Weights of a small transformer language model.
Size: 16 layers, width 384, 6 heads of 64 (2 for keys and values), MLP 1152 GELU, vocabulary 30156.
Architecture: no position embeddings, ALiBi.
Training: a variant of Adam for these matrices, 711M tokens, 12097 steps.
MLP neurons of a small language model. Each row is named by its layer, matrix (up: input weights) and neuron, and shows model dimensions 256-383. Each number is 128 + 32 x the weight over its row's rms, rounded and kept within 0 to 255. Numbers have three digits each.
A block is one neuron, or neurons of one layer that tend to fire together. After each block is what it responds to, as a language model described it from the Wikipedia text at the highest values.

L3.up241:120144203142068156093078117139120098132143086099113171139125077139107109147157114229102164080096136146203121100127081096066122106188143138117106150168132112126158082133119102079137170182141102145151111120160083118170096103120129160177121121068140120124113106169124157129209190138107094110111160134111181060116117129110160087114099211136108105070150178100139082129201125112089160191119
L3.up798:141141199165071121161110161164106114149091070113105151054083120129119098189116120165081137197141083130114165105115087100086173146169084087090117143166144134080155152205164119094093067155121127068191110156133116190109077111135116048119202149105129109064137145082199123119200130147149125087133173193119116097140119118102079135131164182145118134154139085115104133088094113096112098135152
L3.up860:149158174100124160127098145132136120157119156072051066116127075108093095146153111153152146117125158178176164085084105105117160085122073131119156118073095104085155122165099113099137157160096111076141116113153140076153089091112100141112078137061205086140107111116099088127205127131119104085136133173071150049156131102133204176107129129129085063148188114135146149147146125130083121192167
L3.up888:120135163109098166112100139153115116121115102085141159125124129127097117155135102239111123142104149143148085056091069100122172150210163150114108128138136106119161122110112098137179126230122132129175124105202081110140053093107086115173088126086159082157164132150108096120183158135075099103096167134103141042120129087141146119078155188147110154083145255095082090111142112160068161160127
Description: Table cell separators. Pipe cell dividers in Wikipedia tables, often right after an empty cell or a number, plus semicolons separating flattened stat rows like "1; 0; 2".

L4.up192:123167187141118198140169109168183128153131094130116135072118188102104164121166105148142186056114099099135108103122103154107143148125101095108090100155118126169112089227125148158083121153138162119142093055122167146098113102159172105075115099108097128163136134131115110096145069182143135125130097166117137134087150105083201123122103120116108106186097151179144130090196122147124121110142
L4.up207:158146115108133151072163129096161107113064073216087123106092107122105109182123078229127136176130196169125105106130118126096136122125101063097095084149049122058216114159140187151118122148130196113178102176143158150097144114154153150087166123143041170098167101187106187132139145126156136136125089078109133131132143090184127177097105125100090121080120110088112150121156113118124108121143
L4.up273:157167097126160087145177115145158098116117153144196107112166138170063149074138105126150158142149126125136168142177065152122061164157091132113157131110146093161166139189094114111111182165160118118101147128153068118199076104169076192140167116109078174136129123103146115160201141125162125179108138100080122118105129107095133089123102119118166170122138142111152035135150055119156125180080
L4.up443:086170168131137163178155087184108164122120089166108197021132130074151195122067105136200154100150125146127156115132075116129147102181147069141157140146118132157139184145122134091110115114147189081143104099117120154172041163163135135113176116092104171086158129102154136133119069090122126099106145120125131108142151146147115152107103170168144138117190130135159044112130150114169093153184
L4.up562:114152227107108130163137211162115101103118095098094101074103116074117177130146089197135134100139144162175120076073111133111104110232097106113115156152190106090110131143114122121049139125150101121092151148159116180155103165119113092157130156127133152104136133141140175163143100109108117114136144129153146105117139130086159092119129151130086156142181100112130096137137137157164120156168
L4.up892:090225129119119158099104132165170118147163153087076115077130166128128123144121137090167110136109203043141172162108150151144138112154127166104150093110123151157126111162106124053112151098148124090132097166104094131151103072125140166102108112121057162128161151142202138143093113147122137127129161120093128123171166118204119111127086155135155092084101181096199145150146101122127152132123
L4.up1028:133168101139156155128101142154136109108102095154082048088086096142155126138143115160138168115144145150136076110124151139117118116172067104151148160145092156147155123176124125183047129112181133123149073172130042185147106114131181114136145133135145136136128133169175150174127098138119143098142127076154067141100141112086142144116126158159123077139106182103150098111164109191190155147139
L4.up1056:144160169134105173140101121165112149157127145121108174120125136073098186197044166137156094132109151170132144106131086140131095141140143115030163105128092083111105145142162137102111156176179142134135129133080129162137093148144111084158123097138096146088050116102120141135127098137133137157095123114097176132201142080125140094110118118114162140128151141100094077152130169130033130172188
Description: Table cell separators. Separators and spaces between cells in Wikipedia tables and stat lists, such as pipes, semicolons, and the space after W/L before scores.

L7.up259:189174161182170172067125093172148119164144173097097066089132114132095147109087126091110165070152148072111168150085113100097111106159198085120087138125079092136152103154125114146135134143156171142108125117160117164149090167094102114079159101079159079102102107133086138163165146080200134089105186161114118116099115134152122182102146137136186143136224083091136109124153125136201142149134
L7.up413:154097119132122115151128091163093144115183101154101149111146167137120099147107135134192131083132103148101137156182115067124074125129129108148111142068157104123120145150107132139126142147178129201096157143187093089105149118138147189147164168080137184122110112164075120145144130168050141113119090111158136082136117102108166195105153131076156147137156136097121119061144091107165083170111
Description: Table total-column cells. Cells right before the final total column of statistics tables, such as footballer career apps/goals rows, plus scattered prose tokens.

L4.up17:132156099220123107055140093190112206120111190098099179138157067181190153119059138136151121125122094122117166125098100173104123085165131136166134153103165087150108100121091146087116151175082111156097198180134148107152104093199077135110102108146139125121151078142114122087147152112116130140125107109143140105069110115150100103179106121134139137106194100162158136121110105136171106079112
L4.up74:140150130191107071123128091109116128139119163128114125108133135119131115110179121116148116129143171061141129145070137156055112156123091135093149125090159125142162083139126146161083202129073166089090153171129109124133133204130149152092119110170075126135149047097127124157131160149116108102091150114110102123082158093102158174109125109148126140102153186120089089131151161101148118084079
L4.up335:148120167128112111072153125123136165179104196193050118179149108102165127129112132212172159145167118142125162118106099074094103117128096087198128101123144148086106106091158168128132109161116131105140179130154126138118159114111115065147173089145118098078108112092153183049140133098144122179116121154109173131128143110110061147133140147108119129132131072111103126120136104121139113090142
L4.up532:112110092188106174060192056124134118157173110157143139160141109203126086040108104095098102142110100121108112103131169140054075148179078122151132158072182099135093163157114115106100096115083162113133127196157150061162140117130138124097142132156090088122110071151171074161161169086121128117127172142126125113121163160183057127146155079108112114098106109089157189164087127121132082156127
L4.up625:155118044163119053130176133160093170097155133140113161149160110115154105114108152226113172142120152136154141095132106115184102047097173106116139116143168198129137107160183132091101117153183109145131157144120125146117142102156130117155153118134115140161154089140162152079154105092166119104107091165101196123111173090192108101134069111140138140094153127156090141143147140143081134121132
L4.up650:115168104164151097143115023108123161083131210147126146134154099105173154089150089158067141182140135179105120115151139118119133109083119140087141125081200062138127139146142136137145107153169042150123165191142181172148114179167163129164114113095133157138144140122165132120147116140116137131144095149115103131126131162120070110117123113081147147111193156159165154163068072125160111129142
L4.up803:155112044130168089128187082177165176105075148141109160120148145108120116053106075164133086112151115162135103108134112129159109086114194112161081106180102125092089177141096203125132172122072102121133206112125074122068153118124091064096145153129103182127177046117143152119125140106130102113096129088149186145213123136131147117127207146082136122139153115115087208160095134125151092146117
L4.up1022:110182178165095114135110188135132148150093182098128148094140164159138136074100083196125118137194107072132149133171125138137175098134135124188103109122151089145122121141071139103131077108121095142091193110155116250133092112088080088127116158120145159122138140121094211116127169109073128150135142136168171058108095089173135097147097171108151127120129114107090153120151139156127119110129
Description: Table row ends, word-starts. Fires on the closing " |" plus newline at the end of a wiki table header row, and on word-initial pieces of split words like un, rel, sur, Inv, apprec.

L3.up261:155114129140102051111134128147131203113113112136071157114139134119157125060160149140139101069138114177142114097168059155145112096110168144175151094166142111098124159097110143093159186137159106126132144126066134181145114113144076138171153092160145161089150151095135124084136119139171109130077115169085136116189168086152065115185118134127116129108158113185092159123069179104128161152144
L3.up338:179132077093169122105110087099134198158158191120128111161143158081136121053123125143115147123121138094111120081151114081144104142141164150172104117195116080089094134072120159132178127094087164085160170129131142109171111095161110128119092139187131149113185126151095120136117135104077119121088136153073181111149139146156139125186118146127160131077118134134114160172154123120150179132093
L3.up818:146140114191133053122134144153141210163135136103119169132127083118075124073127061175102131145173154155169143117175103097098146118163143089135124100198170121115151122099103160101157139120172107122114130162112093105161096175174098072165133156115140104153172103096128142112131157118080131166179171169088138084136106157146121131176087144120161163068117192113131134182136111163127149146172
L3.up819:147154149164148107109179124167202122206142139110131161118145138124112083067126126138162100103105107094118149121139118070129146092157115157181138145166161131109108140090067134035143132091137113154126197078115137113162117102153057112106106075140143107071111108096090131167150152142120139109095141116162199140234099093160176118181115161108086130122149113189118151109096188112135148136122
Description: Word-initial subword fragments. Opening fragments of longer words split into pieces, often Latinate stems like rec, fac, comp, ins, as in rec-kless, fac-ades, enc-ode.

L7.up346:147143098173130052139136098101132203104106161152143083148154124097181171149120150077165153165130077108100139140178103102123127098119093141157087165074154095109119114058221150142117171148097119132125091177160137072104134115153113157134151084162159136091162031120098119096195115131129155162125063194138123092098170154123055128149155119119105129146164090133129100120116116177126093160099
L7.up894:081162146153117105092111098128151171126101145150144144135153092106127087073147180094109137085171160106145120138068066112099145149173119094129110172118155068123162051064148171132138190153164092144118134133125097111128130104108168091149108134113151123090099129088166165144189141158170179204126074098147115155163117139111094156094067184076126139095141053146114178128077188082146070185116
Description: Mid-word fragments and function words. Inner pieces of split words, such as it in obituary, str in ostrich, onym in demonym; also function words like there, to, off, what after a verb or comma.

L3.up238:102145106095109127115112152135141112099165129187163089147114087126097089099143152116103175127114105107144160146173130085157076114123146157131149115125150212213112123062153118186150134126162167152137197118123057074152075132116082081109139077109137177164110129151213101160151092095159103114164136126144090097106173169167090095103144142180097133131165075153138125158150083162135182163157
L3.up456:167135085094088082108141152118135110192119095115170114131140202122131110153067157084193124152132142057161115156144143138078125118129113133075155143137099128110115100113126135142136142143087188072151150091148079079146151117109173155149151108150110127151142130143156168140158143121084082067019166130090149134152168099157146169096089156117149115054102128172122050151124156131164150177095
L3.up580:147182092142180161157205030098167109173171101088175079151131079126154137155090118087191142134122125153104146130124144096105137116081076121137098117066089149164133116057095119097163148211146172099151174071174089083136099164100058119163118161102118107146167166160190113080117178150122147068098154170117164152102116126133102130135162151111144118129193123130176067117157156142148104174154
L3.up954:177161126115133114116128079137124117176158097090149077122142095134117113152097095151112154150132100104143140125149131085138159133117140109161124104119088166204149122099136125112101159184166164121207126088220075096212088169114126174100141163092075143137147105173183173095152141122106115094064132156069130156131108115115051162133122092189111138055122094107175077147149104109138134173078
Description: Sentence-initial subject pronouns. Subject pronouns opening a new sentence or clause in biographical and descriptive Wikipedia text, mostly He/She, also It/They, before was, is, has.